{
  "n_layer": 9,
  "d_model": 192,
  "n_head": 6,
  "n_kv_head": 6,
  "head_dim": 32,
  "d_mlp": 768,
  "vocab_size": 2048,
  "activation": "gelu",
  "norm": "layernorm",
  "norm_place": "pre",
  "norm_eps": 1e-05,
  "positions": "rope",
  "rope_base": 7960.0,
  "rope_fraction": 0.25,
  "qk_norm": true,
  "attn_scale": 0.177,
  "bias": "all",
  "tie_embeddings": false,
  "parallel_block": true,
  "init": "normal",
  "init_std_qkv": 0.049,
  "init_std_o": 0.049,
  "init_std_up": 0.049,
  "init_std_down": 0.0,
  "optimizer": "adamw",
  "lr": 0.00298,
  "beta1": 0.9,
  "beta2": 0.95,
  "weight_decay": 0.0,
  "lr_head": 0.00595,
  "grad_clip": 1.0,
  "warmup_steps": 240,
  "schedule": "wsd",
  "decay_fraction": 1.0,
  "decay_shape": "linear",
  "final_lr_fraction": 0.05,
  "batch_tokens": 32768,
  "seq_len": 1024,
  "doc_mask": true,
  "z_loss": 1e-05,
  "train_tokens": 182700000,
  "steps": 5576,
  "dataset": "wikipedia_en"
}
MLP neurons of a small language model. Each row is named by its layer, matrix (up: input weights) and neuron, and shows model dimensions 64-191. Each number is 500 + 40 x the weight over its row's rms, rounded and kept within 0 to 999. Numbers have three digits each.
After each neuron's rows, "fires after" lists the tokens most often just before its 100 highest values on Wikipedia text that the model never trained on.

L4.up645:452487525506489446514437504495486531549402511432525489498485473500473485439468533543418489499561477477475518535554525535502516496499472566463501488494517485507460517436533454529487528484505524519471512526503539539459493562425471466563460497407530499430495561535476496531479524486516468444491471493565522592444576533566484592550500510571504530584461411506486499520539504555526529462485
fires after: " con", "to", " Con", " De", " pro"

L4.up320:519478474531529530442464520521539494459491528583474555492519509450457467484501463510492479468466557447535583446474556554469504485481540489488458545484506525424506456510478442468469474566507526479542557494572487440487549467465521443519545466489444493485497487518575581518526540513461459488535416542564458493500464541549448501574511504503489548458475492505482470521582459443489513454552
fires after: " Ch", "equ", " ch", " gr", " sp", " describe"

L4.up560:469438471501503514487475478499483506500485507571548573518485508480543502486442454522459517529490526536561533403492527408554429503433500493465478465459460418475546484500543489475460476487472453506544509483489553466541552532494500481577470460498543470475526545625504510515495539538510508482486428556560503514434610480524515483536519396494474499534495551556416506508501461478509530478491
fires after: " to", " at", " w", " in", " of", "w"

L4.up535:494518484450510499493524493470471488514459458458564553440366558534484512472456505488449530482494536533515543412523477521518510531484547553500508527498518530489593537466523544462526500468493492474513568497480545549462570508527533485506541398485488496449503500491401520549489611543449510510514476522467563477433545511551441470497528445558480501479404476501508484528485493492476550527473
fires after: " con", " re", " di", " and", " ("

L4.up477:425532506476474463485525437451555529562441546478514514482539470513495521482500497522477531508560484421475512480512514487521512542484444496515456541447508460440562500588551493495458535447467605541512577565499557525568530508443510457596495480512480507534473500580498452542490534503431494484482509561580503535459589499517520514590518473568447469550522521518550525463466518556575487524507
fires after: " at", " on", " w", " under", " take", " follow"

L4.up187:527524536483544485478564515488497462450531479465474442471442499487484503493441535555461537464480529535493517486518451482516499492507474517575526513551453551505525467476498462492448501556450520482496568525567546531517570581466479463466537426471505521456599555482482539503520551480437428437565472494510540525503475477495497516531526474566460513516491413438420470536495529513463586535497
fires after: "mi", "e", " in", "low", " E", "re"

L4.up420:486539475518471463402468488480515485540445506487514458426450591492460464461479577524500507515488436558571570435539480490514484516548573541549488482507489435461537517541455465477503561512490433520556448486522520558467520571452475493534495455518436488501515517475526444569492470531419545493466538479475545497475523469540530536526458480537551470504511464510472479570493505499500561496544
fires after: " ", "-", " A", " (", " re"

L4.up728:471508441516492504451558505471526512483523484474527459501466533505456377462492539550540539523438521472484532462509479515540457475452510539518487564516531516471459536507485533445438584585506484538487486559489529505522519564459500432479488479458510556541524529453474502504499478446420481477462495551545531468506514423515475494475449458546507484568531434535505447493509498507545534476529
fires after: "ru", " Ru", "ju", "wi", "ra", " E"

L4.up235:561481490476525427441551456491517550514454490496619558520526538543443475491475466498490485491489486506550547540472472428483494475495500501540512485484555466431526515475550486589501569535438518550483527487505487543556518569478512484495517458483561461465502460497484522485493515549458530487490470517542588537451593440597495545531580436479520463514532522511505492466497479541486529488505
fires after: " the", " with", " for", " its", " The"

L4.up399:553484483468533493463554528460460448497609545504554455462490537491478523471472470528422500523559505474525500543518481477515506495432533501483419565526504456478527519514526484401476540500440528560493476500521482501551528579499570472504504452436557505516489490511455575520479418471516413433486537461489524538497473467513449515458499481483468457518496355499481504461538495469395597554573
fires after: "re", "ra", " H", "e", "ru", " Bra"

L4.up544:583460455499507502488461493484498495517507488511554539493469561503452491441533519482493460460488447510504550519447475463451519535484491463508437472487560557525550447488513434486515415501458499452503552489494501448598527533435506483435514405537504505491498509516531558536487563479457471556468496493538518536369534546536497609603524477580502456472532506465498533450469471498459523497497
fires after: " con", "st", " Con", " in", " un"

L4.up281:523458401461496443495477501503568425520556481513493475539523545411484475490498541465463507474494498501503604463461503474527376493467527499452475551549466478457523454535468517451540584532453515552532501559524549456434600524537512458483546459521496487540529477515532480459497456539510504512562402455539464509489547494582535585530489520473564515471523492488451467524497455533509494493475
fires after: " vi", " M", " ch", " qu", " Ch", " Vi"

L4.up280:486499558542500506508465472520447419575507502508449539485466563492535511499462475455468479521494531449565525520500435520509399453510514502451512578529538504459527516576444478453458547573485430518496526512602453488497517555478494448566505534477485515467499524524581516469492453479455441447561424541500486508462505451524471568496488512481452476474478468532445424490533483450507502541677
fires after: "ed", "d", "i", "s", "ur", " took"

L6.up437:488511491448470531418444523527520467479460476509533488493481603541423487476580533506551520499487430540509535455477503521507412514521482481477528472530528532450574495499494496489491420522480535537515521486612515505480538555476455517500554501475501514544430524517499537544517519553484525462482399511475506486506478515538539498583548524473501508502489499576495508554556497467521540469504
fires after: " ", " re", "-", " the", " and"

L4.up575:526505546449512474454483516526464482499419502582542453460454545513397510456417507502530553505473483485462520542532478480463506537550506569474495549492527458492449561459482435468477462519456522549459521463510518569464569516443489458513517452509397553500515482510528556516482586500491499466556518508546492543455500537503478549515553485515534528485448424510429489561494548518503520531495
fires after: " ex", " con", " Di", " E", " Con", " Al"

L4.up315:519495504490478496501462498492467456579519397492498507509508462499518534447484471450501466443522510548472525510529554499599474466500508524498433565575564474456426570515501452492423497561481554524549497528573462616485567496509466470489555477490445530585443512554581543531515479444477488509512484481507452566478493440552529473488532528507443461538498470533513462545469451436468450566469
fires after: "il", "ed", "ot", " his", " took"

L4.up539:460488438479440517480453470481514445541427495511585458470435544470487476454494507529525432464499508490488564525575564451490447495451531519507436528501487529453558520548524505501508513529469543526548515482512452447568490562416489475545530437520517528547514484570558492514468524432484462489444538578596454441438532489515538598584515452490586457478532436463478485444488468507479452558526
fires after: "port", "ist", " con", "s", "ic", "st"